Part of a small language model's weights: MLP 1024 GELU, LayerNorm before each block.
MLP neurons of a small language model. Each row is named by its layer, matrix (up: input weights) and neuron, and shows model dimensions 32-127. Each number is 128 + 32 x the weight over its row's rms, rounded and kept within 0 to 255. Numbers have three digits each.
Before each neuron's rows, "fires on" lists the tokens most often at its 100 highest values on Wikipedia text that the model never trained on.

fires on: " \"", "\",", ".\"", "\"", "\"."
L2.up76:205091113067129133131097129201075152104108099157133169131157090156137142118151148114186153134180155121185168136084081139111178130101029181071106146083109129146133090146191150087135172123113141099126122138127145117082182145064137131134188094187083104120114103134117190141103158109113183132

fires on: " will", "im", "in", "id", " can", " to"
L2.up919:089137085147147139154074143114097130118095150138131097123148124114176100186135161172169105152095138091124110144105108097148048158075098185093146144129142150138130138085097073127079115135140081144171174153053082122088191132136140161084083200119157129099118138128133107217122170112137140100

fires on: " can", " will", "'", " would", "Tru", " refer"
L3.up946:115141044127146100100126150157166142179115166064133126131197177135156104153126135145110164094076154103109159134127123103131094106104073190140131156150178116146163126083198104195094113153125095136079188105057143121048119085072162135162108196191152111165087139158139163124084131123151167164

fires on: " \"", "\"", "'", "yl", " |"
L3.up297:209055144088135108173202141112160133130120109086069139180131160078127164137099150135184057173171107198120138102103110161111195116101138102175083126103102133155165165077150138067158127154135108123179097083127108129079114112064082146098179108162052125167149082142171128149113126113078136152

fires on: ",", "g", " Mo"
L3.up262:085162139121120101114137072156128162090141133092173147165105138119107153153136116118097157165122091108168082105096153163089089047127104148098133210072116134133185120180173121073080130151159073145145101063201088091148119151132101176073103176097113131132136179103164149097138135116136146147

fires on: " D", " Reg", " Bra"
L3.up104:153096125133162116117148149126099131152150179131089101191111132148119071093065126149132119178126114162135128065135130128124217155105140120134124130123120112136159060112134133090133113095108115071162117151123159133157163121060187140173120139180160171095099082117197135164171116105124118097

fires on: " of", "4", " in", "5"
L7.up734:122154104172138121133175149125124108154089100098155118147104120118132113134098123149125192142125188169111136116034068177159150126159160132135099139160130168099117120178046152091135149171071118077127168162092099110152049161107109107138100064131061150114146135121116117170074137163139175083

fires on: " first", " First", "\n", " initially", " officially", " commonly"
L2.up278:168124180142095141154085165165131104111168124156127127102097108153169182110105089106106088108069087053142160153112157181120098159124121089109143143179116133150165126127086122143150104148112136131155084064177096163082191106187171114140126150090147091139067112173153143063179174062129147111

fires on: "s", "to", "m", "ol", "h", " no"
L8.up819:178121153133133134116154139123162122151089192124066081217204139106119124115126127090137138166116151173103161110116088124114095138128142118136122153109124124151181101138086122165193095130130170126127112139112119143150182066100148143148104163098112132157157126102067139105101145131167114140

fires on: "s", "-", "ga", "w", "al", "in"
L7.up56:164127193086122128099145122165212127189149108155127093130099175098101067125140159091132119165122151127104081179081100107104097192137172129093137204148153156145109127143136140144127182138094156080208182140159116165158109136154122143123145153100152142158099131109180125133075093068125169091

fires on: "ing", "li", "t", "s", "-"
L5.up1019:126163133084146139139105103132105094143088077122164083128133180116102098141106161141125130120174118153154102140104133127076121165173145090122145139168156112124134133129068100168206141153151138133115065124114178136090090165255099132096116149120117141146147085190128119094202171125112155126

fires on: ",", " as", " time", " addition"
L8.up843:163159159113131087159104077135134146176122102100170117104128147128086148174113175136105135207111179089079082084125157154094073111144137145168097147117080090199127140109164103125108154183108163132135062130131165158169137106168094125119106092091127149161144189077156059153204124152107136128

fires on: "g", "e", "d", " a", "a"
L8.up53:140136120152100043209186103158135106146122181138113127067125102113142136118129050160100117131159147080144170114127114156118130165092147104139142146127104112153138151138152116133166112150107083094136134126096163116160137117113109216023085120126085123120160120134142203167140123148099175067

fires on: "C", " D", " Ar", " Chart", "Ar"
L3.up716:097136093161134079159165106090093107189100162101075116123052114096101133133102165126160117195103135149124131143155115189111189144153123144187127077085101138129155110162135153154101064216146115102162139130141137110091168087111173122069131130128178133107107091142138137138069125098193103087

fires on: "al", "hi", "ga", "or", "rich", "ian"
L5.up909:123143175136153146084086138113183146134080180094102149113115117171089141159129085140174148145096117115157168082105132079148154090173183145111181098071149120099123093183099163099163127085098125124105102094134068170166094172135096130126151123087118171123070145178112108148097127059131124131

fires on: "d", "l", "nd", "z", "ent", "t"
L2.up262:213152081120131107131166161166158115069125209109131132161145176116111112133139138096132133115088107078089105121120106210160129172148113143163103164118134126065114135096111130152131138114100122131135104113162093141185137142145139123193135094109176135157038137148104085126110075161136117093

fires on: "s", "w", " life", "ma"
L5.up410:151077109118093182137123125160096155185134101113162141038122158141127121190164181110110122178120144081125120108193107127171091102153113111071096128145179140083137121170136148115083144180109180124163146169081153147052135125154116128152156190142182149137084157128171096092076072132155135157

fires on: "r", "v", "z", " Ne", "u", "m"
L2.up234:159082072196164117130092163187131155067145100157102113109101133144112159154094156111160132110121104165140085108089108168143095118150107200162115074183138135090113117121103188069097205134099142071076129127076115116137102135130162156136091094140105117151075112104132107157120099133222119131

fires on: " |", ";", ".", " or", "ly"
L3.up122:124095138115152129179090184146116138183144181084161105102113113101121088082075076160082076088145181182087107131102133071082171175069126122110108122125129070136149135112160135156043121160136101157159080172171114129109175108096092169169127117162145146132174092159090086097088085082159139136

fires on: " more", " few", " less", " number", " Yes", " most"
L2.up838:073148110127050108167107082090212127103137136166154101119138142115141104079167140128148136150162163173119127095166101172056161117097078137113144107072176186096124184173121107147112072146101119124103176080147162109161103122108124152112159192110120136128150125132161160172119125118197051117

fires on: "f", "d", " on"
L7.up707:140094143154122076071163116123125097107106110118117183105171122159127121089048105130090100074145156123150141100201193108130109134088132128118095144059142126127158166079148163128142135125138173097107130149126100088127062176135118121090176109153121102124126157087130109132123118190136173158

fires on: "ir", "me", "ce", "ri", "ry"
L2.up609:166135134039116117129142070127171078105183076148167140114116135096055095144169124166149112076138152165132143126121076119142098122131126133135089088163120094100031168125104105089128116101138137139114132148121149144116095169155152161122142107142127147080109133175086086119104122155118157158

fires on: " His", "on", "ed", "born", "et", "-"
L3.up1008:179111179143161173199175097118086109106107133141089159117156160104115116118108070158118128094151133123137126178164094185153103155068106134157118112157158120105154161103101161157140145128090134153180154133133154085157104140079054111128090098090125109096130158174076176151098133149128176186

fires on: "s", "d", "ed", "le"
L5.up119:180084133124133100130178104118114147141103189030153131149114113163121137071143088126075100115154128148153073125102169125106150184155123145193145206114135115157137160092072148121186120100166170112116191126142099145105131079094144122125107118122126157136143124113096103056169112127156155135

fires on: "s", "ing", "t", "tern", "te"
L5.up388:174115126151138168087121154184100170131160109112115190123133142155143171167106145133091149162147128132112118148087102159069143068107146116109147203118127138155151137153071088111129143147128126136145076116146159110116106076065101102091149122113113155103170124127129071083083119182143065222

fires on: "in", " well", " of", "ve", "w", " to"
L7.up703:132149147111106086184113116110129169073149093111095144150094182125075122161123165119131154153126150110093150129112195134165123184160118121170173197162122127137141120164109111086133123111123121119126119163128211114086166124127126103133092110161116126115141103155091094062106104111195025117

fires on: ",", " can", " use", " with", " allow"
L3.up911:164149164177140072171133064040148156111133113102141130149133207129082084159107175164169114149155151147129123152148133179124085149136130183149120129147088083146151174158126132108101237122149120150096138163097139122121182159152137156150135098085091158126156121119106080151149132069111108106

fires on: "8", " pre", " of", "9", " in", "0"
L7.up835:091110132137089160156081082130106137080066123157093177082158114176087103094114178097125162110142104096144089152108116136107134134156137107124134112094169126177182177099233131168136131144120064093150158111083135166160148165128142165171159126175118177121130140152118148094126151140115109157

fires on: "==", "===", "3", "1", " =", "4"
L8.up1018:138133133086130160136059131091106189106154098100123155114149104179116142077186144136170136160142100116103108123128111140104081088129167134123198145142098142059069131125094188135106169110145081141142123208179107135141132138122130137131143126125077160159100122093070134109143130126140085128

fires on: ".", " re", " St", " Che", " non"
L3.up695:174181077133083118103080121120174108101145153126117103117090104193102138165135178200147130145112081157188155144101106177131136115085143131089136161068115109134166190130134172108143117083147157119160091045175160130118103092126116088099147085155141120132089139200098162088089154144148130136

fires on: "th", " Indoor", " Hu", "weight", "s"
L2.up912:150140108172139153124103136136091199154143093137126122073155138111154109189162116166187159133109179131179135139136087102160064135042207162163123134150125148077110128182136139171162108137117094124177093139095165159085107082095069062161185169153166178117118128132168120129144049159187145095

fires on: "ma", "-", "4", ",", "ate"
L5.up80:167114136145195144122068109084127101109151104158164103205172163094132152131121139149122105205121199116154114166173136107093103109115142115108165125094081102105170134139161134142155144133114148094140142166142123149107077154131131089137090166094175162132147179135133130151094144107166095140

fires on: " |", ",", " or", " (", " were", "."
L3.up769:140111120167126117117084103159090133141158083043143121200104123093123138093100164113147122113138218130137112117085135113188187139055177145077142121225081084112091168195165080159178117112196134157130074151198059112136155117139096144119141181159151139124135139157132129094085114093147167090

fires on: " $", " grand", " son", " dis", " Mr", " daughter"
L3.up552:125099138085105124134133155162067153131142158120175148056135089090110133113139154169108090145093099139159144090208157113089129120097102174129112143135132152141130108131092137171102144070153171127150124131140140129146128149139122096198102087122083158129139047135130141143138102207153147164

fires on: " Ma", "a", "ma", "ra", "ina"
L3.up737:102125162104085167090118118178065104110125157116175091105150069128125114170149113131163076143166098153125134154195112152154179128074099120137176129115120165115125136070102134169132116110160086111138173115078119177140128128116131095120178152079162139150137163129134114064119125117158141102

fires on: "s", "ent", "or", "ant", "ar"
L5.up133:152095106104151146082168146122152149143109112103138140113128188146117063112170130184133090137131146098116121075183139154162079178087130141182145105153125121113145071103091071203139105131121142118137155111150117154146145073110079116156166157188060184156111139118029132138091104187105081087

fires on: "st", "ch", " Che", " He", "Ch", "h"
L2.up167:123161133099108099148163108154091132083138054111158100168125125120139135119130162181101125153125149135148115116163139138157127154059059131109088128121166149127207153123151118106154113188122115108104166153120144090154147095140081154107032126085115160162177110102116140132101097102141107150

fires on: ",", " that", " had", " said", "as", " as"
L8.up393:129110124055087083083139090108053167177143120131177154157166174112164149201069118147083084133128170119086138132161149154144093125141139114165109116163128098149144134105111124131137172136169123119156053150156166143136159131092095118236135157134097109086097092095116097119106144119102118151

fires on: "a", " now", " it", "ka", " Te"
L3.up842:114171116134142179153106118081117083106184084088118133168108119156140075120132102155156125175084157170110144122114085203101139149137130155175147114056171185140160161186121141116139075098177171116139150102112106117150148147129154119117164047131115153130086130154121139077140151070134133111

fires on: " at", "T", " At", "K", " Venue", "UT"
L3.up942:115113182145173126143156124090165055153090156137147152104126171137135134077103167133075101127145143108125097150107153127081107120148103160138148109135150141142115062116133131177116128101139113133126105129135080091118183062173127139138161078147092134149147074180101115152047130170079089146

fires on: "d", "st", "t"
L3.up493:157111134099073099123158107079089127161075147121146093115101111158147091093074163184150126087119154166112148101148124141097097177122110115123182181067135089060130112131130127215155131118094184139131133152166118116112117141097100092165099133179114119127131157148118147156133105146129128132

fires on: " /", " Goals", " \\", " →", " score"
L2.up219:179108148113080106179101151109124114083116134060119136108134124103160126143126117180120110178126101152114075156127138111119203123131091092147127057181189181157150172134134112177125192123089159182154162112127091181150161080079166097159122095101135100108102163126140127101189149097148095114

fires on: ":", " of", " via", " to", " Me"
L8.up790:137080084128084086111124131122073111101124128099145184183147098130120183119134143113178143119071125107134117097151165124214168107158154150142144096151116123125146114144154163145107158161120150171153144164158177117063160139152113123133098061131074155175074094167119164139046131154195095157

fires on: " \"", " Di", " I"
L3.up318:117148110094134116165126102121143096134125161106104177111115162046075119148090153114175144156083106161045154133158150117126141121091104102119151128073160127102108133047138173154090185090162122185121099152113148137059115145139154175177084084124136123134138142183140137099115141132138142142

fires on: "s", "S", "-", "4", "e", "3"
L5.up211:063121110144154172122177145102144101149145130098097113108123096145155192115087122112112110128150112178155148169121100145155113150144123120100129077114136135142151102137129152203035102103151128095192134057136087101153066137149128113165120220112135139148144112083113156047107166160191163120

fires on: " re", " an", " Di", " be", " un"
L5.up107:116142111116170104074130108093111109060082137108145077151140157068117161120129116165172110104167106171158102122135153125064084104165129126155160123169153151080102113139125141141174115125139156171151148174106166180119096154122136112125158176112122094093108097109149148142132159126136135170

fires on: " pre", " con", " Re", " Vo", "Pre", " Votes"
L3.up136:131199096167082111113106142162107145123169178102128118075194107147159093118108136073147140103176145108173149146099198119133136065145095108095115138126130205166142160088104107108064094104122112106141170133117184182146102135143139071174110156148135159116133140076171110083128114207153161176

fires on: "0", "tri", "g", "d", "fri", "the"
L8.up647:147159171115078149118081111187179118118114142103093145105107101086168123124117124111152112133134097138166119073146121092135096180117178164151157163173118084150106127135157081086181099123091132134134120139143123163130123105104132157052164108082095143156141062137136131168074146160091145114

fires on: " me", " du", " =", "bre", "re", " you"
L2.up129:130148132148091155137083155095154157184181160157128116132186114128059122178147132116141141146090091121142136103117175097089127079120084099111112149101152094092042157220130137116164150086116150155069071117135160159189062153121133150158169129176142200120117131124142112139159116134132098116

fires on: "s", "d", "n", "t"
L5.up896:183141122132101110101179121152088136104152208102141110208149088134090142098119109091136132151144140085067110158154179158196117156145124161217137127145167120135131107114054116111169108154136120068112122192188089120112070112120139129096149103154073113117113074125126096108131125105130131109

fires on: ".", " Romania", " Arkansas", " US", " Netherlands", " Austria"
L2.up934:137107144082136102061122163158108100148131128101180172062089095083128114128124154184111099140133105121101162103112139140142131153171132151168123166154136159167121119118173104166129147219112109080164154082140100093121127182095140112101110147137151108168168153196159173077095152046132096088

fires on: ",", ";"
L2.up384:174182164152186098113134145140101177089135089143132153094132177130081197128133147068118184128122106168160101117158089165136145106129139157116152144150088132162148168168104121060034124167104070136103071067087123110152139107146107136118157103131089173060151121108148153141127073082073166142

fires on: "s", " in", " being", " of", " Is", " trip"
L5.up731:100117069145154153121138163150131134120128134121126127070134150162112138107125149111113090118155165144103122082123127177120165126163138110162150098128159180157150161099112178175205062145098106133161158156142154208133150147096138097133114128115142160123133141152111165083144201119168113105

fires on: "s", "t", "to", "d"
L7.up7:153142153090119183105161089057149116128131182163200138095143125122165118158185049126137147141104200152127122142077089171109163188109095134142135075115125159096095161078105136175104086118059140129142151138099134121134110112160118173076112108161134190149130174141167121110103125105132167123

fires on: "a", "un", "ar", "'", "ti", "ma"
L5.up588:124124142061152135118129108113149129175099100113120128192197192106091087136096157148102110128108118133159121101138094124117093128137136109140138103151115197124130102209152200157087186146131174141205136157139142113087180089148118120095175157173167163111111145162119122098092143112147152110

fires on: " also", " as", ":", " been", " was", ")"
L3.up727:066162138123153149104132134196149142077113153108121137150136132191130124160091102106104143134135119111088100130180169104087116157138141117129097090107121076137117118117126107143091162108135143094137129111096190104143136046134157132142171111128122185145105157136139145084191172141132177096

fires on: "s", "d", "N", "F"
L7.up15:110125157149142114092157126100137137139072126095096119065128134145181110154142118114106075174107155148097146157080143152120142127112144158149131134165128151093171085145192149110156126170041179090096142125121115124179085080139151084131161077188093137156089133090129076155123058189114103118

fires on: " and", "==", "-", "==="
L7.up48:165151092139182097085121142118125156127058095096134083099186113150107160170145096118090158064122134086161135167114040130115153153161136106126148191135153136155160147159164091177096113072097103105188132109104156147132132158110104127114116086121171150090164064179141126174159156122162131138

fires on: "ing", "i", "n", "on", "t", "ion"
L5.up442:077162136169172176059136099078163120118141120120174101049095127100146130187088124127133087179091075197150150117126101128120098124138149157133197132142126120147084115121089148094136122136079148126107134142094138157060074185190123119094163146150125098136120129123100155085156174101218126148

fires on: "–", "-", "k", " p", ",", " ("
L5.up655:147118163100132101128149119166127114124051090132174137122140123105145161129171167134147107075083134179148135186159073117149147134095131171139102121071154131118127139197107164141034109146159179123155150096102143154114130119117089159218145127096153174111159155127120165140177113138153152093

fires on: ".", "3", "er", " Te", "4", "ed"
L8.up545:182149073168120095125089085112152156114155054119180116130167123095095186186123158135069135123187113196127127110119133111077177182124114086143156112146163047185150107145177176149182075131146170165141107057124121110116102128153097087126137099086094026130168115156126106153086124149141142112

fires on: "ä", "ka", "k", "sk", "ski"
L2.up217:166173158125083133127115069097116062110148208157118115152119126098157223119132142147110092177097129079142114082167138128173130161079105104113089147085130070141151146118147134143165150130180127135081142156083142135127112165145097128122069119104104140161177147138124087047113101109116143096

fires on: "\n"
L3.up299:050084159103132143119147123168068076071094087100139147131160121066161139139140093121159095132165175124139110147094117139128146160115105153152140179139133113098129065141118059072079168099179145111131113152169195134120125115108165119120143072104149173148128072108118147111167104173114085126

fires on: " |", "\n", ";", "9", ")"
L7.up780:124125147091152154110142143090145075118127064096167085060146111160149131154139094170125136128159166133145104126079128049140172091121160141135062166147120117121090126163065113116127144090137130132144121123165105142139121084120095179141211135145117190137104088140140140126160161169130115181

fires on: " W", " last", " L", " First", " first", " Second"
L2.up257:104148094097063126118098148099132101118138049150122122121155134163120103170090128067113073113127120114131116127116134135149094191093133084133150092124125043086137090100087124158111138164116172140209065143138126176115140128152210115186132151115152120098144093095176141100128123120130150104

fires on: "-", "w", "bu", "g"
L8.up294:114111113138057148137155140098108096149123102131149142121085146113060085137136135125137193130080149090128133176067098180129158138148126156121095123153133159137114169185092184100132121077148175181135126088119173100117157177108119121127111124100112106160122073125124138148069081115146101104

fires on: " \"", "s", " about", " all", " [", " on"
L5.up309:083133103045162161065187139145125089097197182154126101104114145064104160146154140136165053164120095110115127176151154148143149133107087077127174043072180148128117113099134121130185143153154111196120124088139125171129159109055061152155151111160158141141132131171107126127152159144179096175

fires on: "s", " a", "0", " up", " "
L8.up252:162107126122148076128114132203124136193124088139145201131139172149172176145151148137137118127099114102126180125112083097147148153097082095105095207163185158135118134181118188124117176123108105121115136083141128174146133185119130211080136108146130126109187160084086139074141166152145177119

fires on: "-", "s", " ", ",", " and", " that"
L7.up5:130100109143162062102122141163116151130088083130161136157104154102113115078147098103154087115134068100163135131131107090100161104105118134087067142183080091138153084168158200114182125138163031118135157076120081098112080073123130120065089153088098128137200081118136161136131146136119138174

fires on: " Japanese", " Polish", "che", "sum", "je"
L2.up373:135161183081092168080165103095145195171157155154128152178079154122114096107138195097149167140117098111151113047119080148116150179140132069122118181093139145120117141171125100106115118114131112128121099198155119096115098127126097151144180091122090158151096095171129134129193156140126110136

fires on: " both", " |", "|", " either"
L7.up106:168158119171113094115142180093135117116124112126146129205064106082143126127084155086115069111124163111192093062158070101192151141080123155152112102079123157106138144167206156102154060109074113214142116147115138083155119077091117118087120133191075145141132079099174165109103089146173138119

fires on: "s", "-", " St"
L7.up532:159138113097141149136105143137102085124131086076107110075050132086068126141110118125147125166123129155200136127094166119093078102189124134111095014064123132138111095139118156136115116154164188106109179147163099124101112141175143121141180212122125169104125141102171170088070147091132115127

fires on: ",", "ed", " were", "au", "stone", "over"
L3.up258:190114182147201135157096095136052161143144108133116152159071096182161167172128166150122148151074146154147111140123156151100131087134138138099167108128127089065087132139130128063130098166128139128165129127133113148195152165118119123138169122108108125160118136137173168132103065100091152158

fires on: "der", "und", "mer", "vel", "born", ":"
L2.up532:112157184152124132110175120168152094048172096165113118149133076116146129133088106097101140137096084113099185183181145147125141106080134122180083120170127065168182156124154110146125157128074096150142158156115110097172207137171123143135156098124160171150126129137166103092073150063136160123

fires on: "on", "a", "na", "-", "ra"
L8.up604:080187136098063115144105105164087126173148162155172120091135120120086071186068070157120114105099132091141124136113109179154142147099130141170135165091162117177079146124136166145120161108159141109205087127149142213111146087115129117093146134204195166160124122104109140085096135126111106135

fires on: " in", "\n", "ed", "3", " a", ")"
L8.up17:092107115168140115117127129113089116122178089102140130134183148105093107128097145140101152122147147150122077136120128139075159162137132094103105150149096138136137111121092162129157039170118123105085131138144095123098145130106056098150120127127110125131096187157096102115160128110150158071

fires on: "c", "ip"
L2.up974:139111054156100115128100151119097082131136149149105154153077106115164116138114060114167109139137119111148090169152148137211099118110142074127142154121082150179096112161116123211118182154100123128129198102127141184142096065210128106162162108112159059149042079091089105157165117090156112092

fires on: "T", " Li", "Ma", " Lo"
L3.up461:143078126098140194155112160146110066076133137126110175171105188128157116152173149127124120125151155143130102151129136149128150094132130144140145136191110141132123048148177118116131134143100138114154179127127121090175116112142138120136065121125148109134130134129076106146139103089206131122

fires on: "ni", "lic", "ens", "des", "med", "gi"
L3.up1011:099077101141123102166118160089162132117139133127120089133142142118052145100123118069135148089149103169121136096115182115146089131149090157140134131170124130151158123116088122201089082154056103148123076083138172155087109091159174112100149143109203115090124126142141157134118150132172125152

fires on: "s", "S", "a", "us", "o", "um"
L5.up422:123087124116145145077107123147129101158102134161098161117160083121163154092170159084102050103155069166099127153195138141157077125160150180121112136155130144097131157161100091131091139147081161093081151101134081079232103054138133123075187178127161083114205130159147144075120114111120144086

fires on: "d", "y", "et", "al"
L5.up464:168107137134108118137112151094098087088096143118180121117161123162107101103097167137139127187199109131123139138114144112128131150136160092045121098139145117159144064168092085119086161124122128091104155116117072107137107135114161089092064090182117058109092148173159100109125104128157150100

fires on: "B", "P", "ly", "Ch", " b"
L5.up453:145140060168194106042130139131126073074134056173133067177046162113105146110136133077160111104229128105103151129110192100100082169130131112167140189146113201118138117151171170137138126134136132150115142128202115160099124131096151122141095147079131123155137103099109163109151106148133078108

fires on: " at", "ect", "ad", " At", "at"
L3.up334:190126140130189119060119149125115110116083135114140133094148172099102126060109171181066126169100176122125136113155119156153130128113113138185115160166155112116096158095145141169114119126064066139111127087134152065162168121124120087116188103120121141124123084171109076095082131178143161140

fires on: ",", " season"
L8.up533:153145136120146141092125151157120111085177125162162148154122111057101174082136178092115123127158140065134132157118106164105132128132168178112192119122127187094191116255151139131109158202118121120168094163148095135136087091128065073102114144171101134103107089140096162089091183101073148149

fires on: "l", "th", "st", "d", "t"
L3.up665:177158065043096100096156114135126073117079110106147109079129142148124153086153113087125132116137165180074106113146164200174124186126111144149157094161139152083076109088115119180132091097128105136098116163139102163164179136203166110099170143115143115131107157146174071098145093093120141120

fires on: "==", " ==", " as"
L7.up899:151119138087145102142115107122174147127160144106134124151122089161095120123141120083179119110181163117110058140115137157098128135127133101164148153111134151179127170116125198126130166157144119145202073126166166144174186111174064093073086130093092169124042099136128110115121120210088116110

fires on: "g", "hi", "fe", "ign", "gi", "cc"
L2.up585:166153083054153138127184134114152097121136109152154148082123145108090132093154139116111128063078145176151171202140100158148093136112072160141121116165094095197157139131052150131171138088116126124108135123112143140088141105086153121061130098150128128091123109145095094104119145141173107133

fires on: "n", "d", "s", "f", "ed"
L5.up479:146125151181154116103114153082124152132121102139159105130138157109131155137150113124117081173052188068057134113146160159088137158074155154137111111117175130126149107101143113108113145118165126127115136169137133100093121162115156113183141081158107153120145118118124083152076086172143143111

fires on: " |", "r", "2", "ve", "h", "ing"
L5.up82:143076135125140135113105064112174095160177146098174154112121097126118119152115079116150109083115145120059121086105126079188143215171133145090163196146144113075066132170165144095186140178091153086132147144090135116178157091106090151101163106116070090139133086119079126156109104144108119125

fires on: "ward", " chart", " actor", " part", " role", "weight"
L2.up702:123130086110107119121138146163144132134151172187082112154112151150086105114152152135184189104111164077141119128088067122179097146127096132128152146029133165192158164135170079130157159202081116143124094059168119114129104074148126128153045114139077147123067130150068131090202135118104070155

fires on: "---|---|---|---|", "or", "r", "fi", "ion", "bon"
L3.up199:052121175130097087122114143131180136067128175141116082107140132075138148193106145158166108151173141161161162126127120101177164124164193132146065112123091133149090149138113091113168110120135140110077148056102168094077122135142104099119166083159130159145168170161132147105147129131145128215

fires on: "0", "5", "-", "d", "–"
L5.up841:146134122181093123144117144148114077115116134111061148128152127102148077158136127140124134102125148128152145144161138094139130202109148146129056109107158087143171156145096202142084148147144115103172165094119070116122140122125088147179103136093164121133140229138167124140144174132136143094

fires on: "ar", ":", " ex", " Ar", " spec", " he"
L3.up160:173088071107145144167122141170103111125079100146184099121136189136111135118090148137187065172131138149111070066175111154129148084122115148161135163100129124051126129195050145117169134087140096130187112068195150146111161126123163117136137112112151178134168112151098103108128099107152144140

fires on: " not", " Sal", " finish", " surviv", " chart"
L2.up869:120094129177111150122083156135146123085109121110158146062101159111126045118106138142054206108129113117094152103119127095194162093133104129142156108076143189139183133189185138186119146140166101185146121161132147082127108148135156143121141107130094111126122130118134106132150159146096114139

fires on: "ma", "lu", " Lu", "Ma", " Mari"
L2.up949:036091132138093132099157139131164093134162118153100155115102181071095129144135184179141119141145142141131072204094131126125110058119150203090137175156074111135112182136198126118027156120131099138123148099124125177118127104095144075157130090130182136113101123148131189119160158114195132175

fires on: " =", " has", "After", " died", " remains", " Follow"
L2.up806:106058135134122141122106106092130158153134151138144163103134115104103140140111103151141150128121187165011108132096156164125168157160153116141152146109178179083083138112103154110100170066163135133159139187104104115168145156118162069093070152096124142100133116100168126068139089163143111118

fires on: "ing", "ed", "ve", "ion", "es", "e"
L3.up898:172140112104091130106139091104106121070163119104128131079081126085145081124111071139110133082072137168164067146098125116108116206126174078133122160083106141115102174184147179132079103122117086177140163116061111061148107046113078142096150056155078077090154094143126140138081116144107158141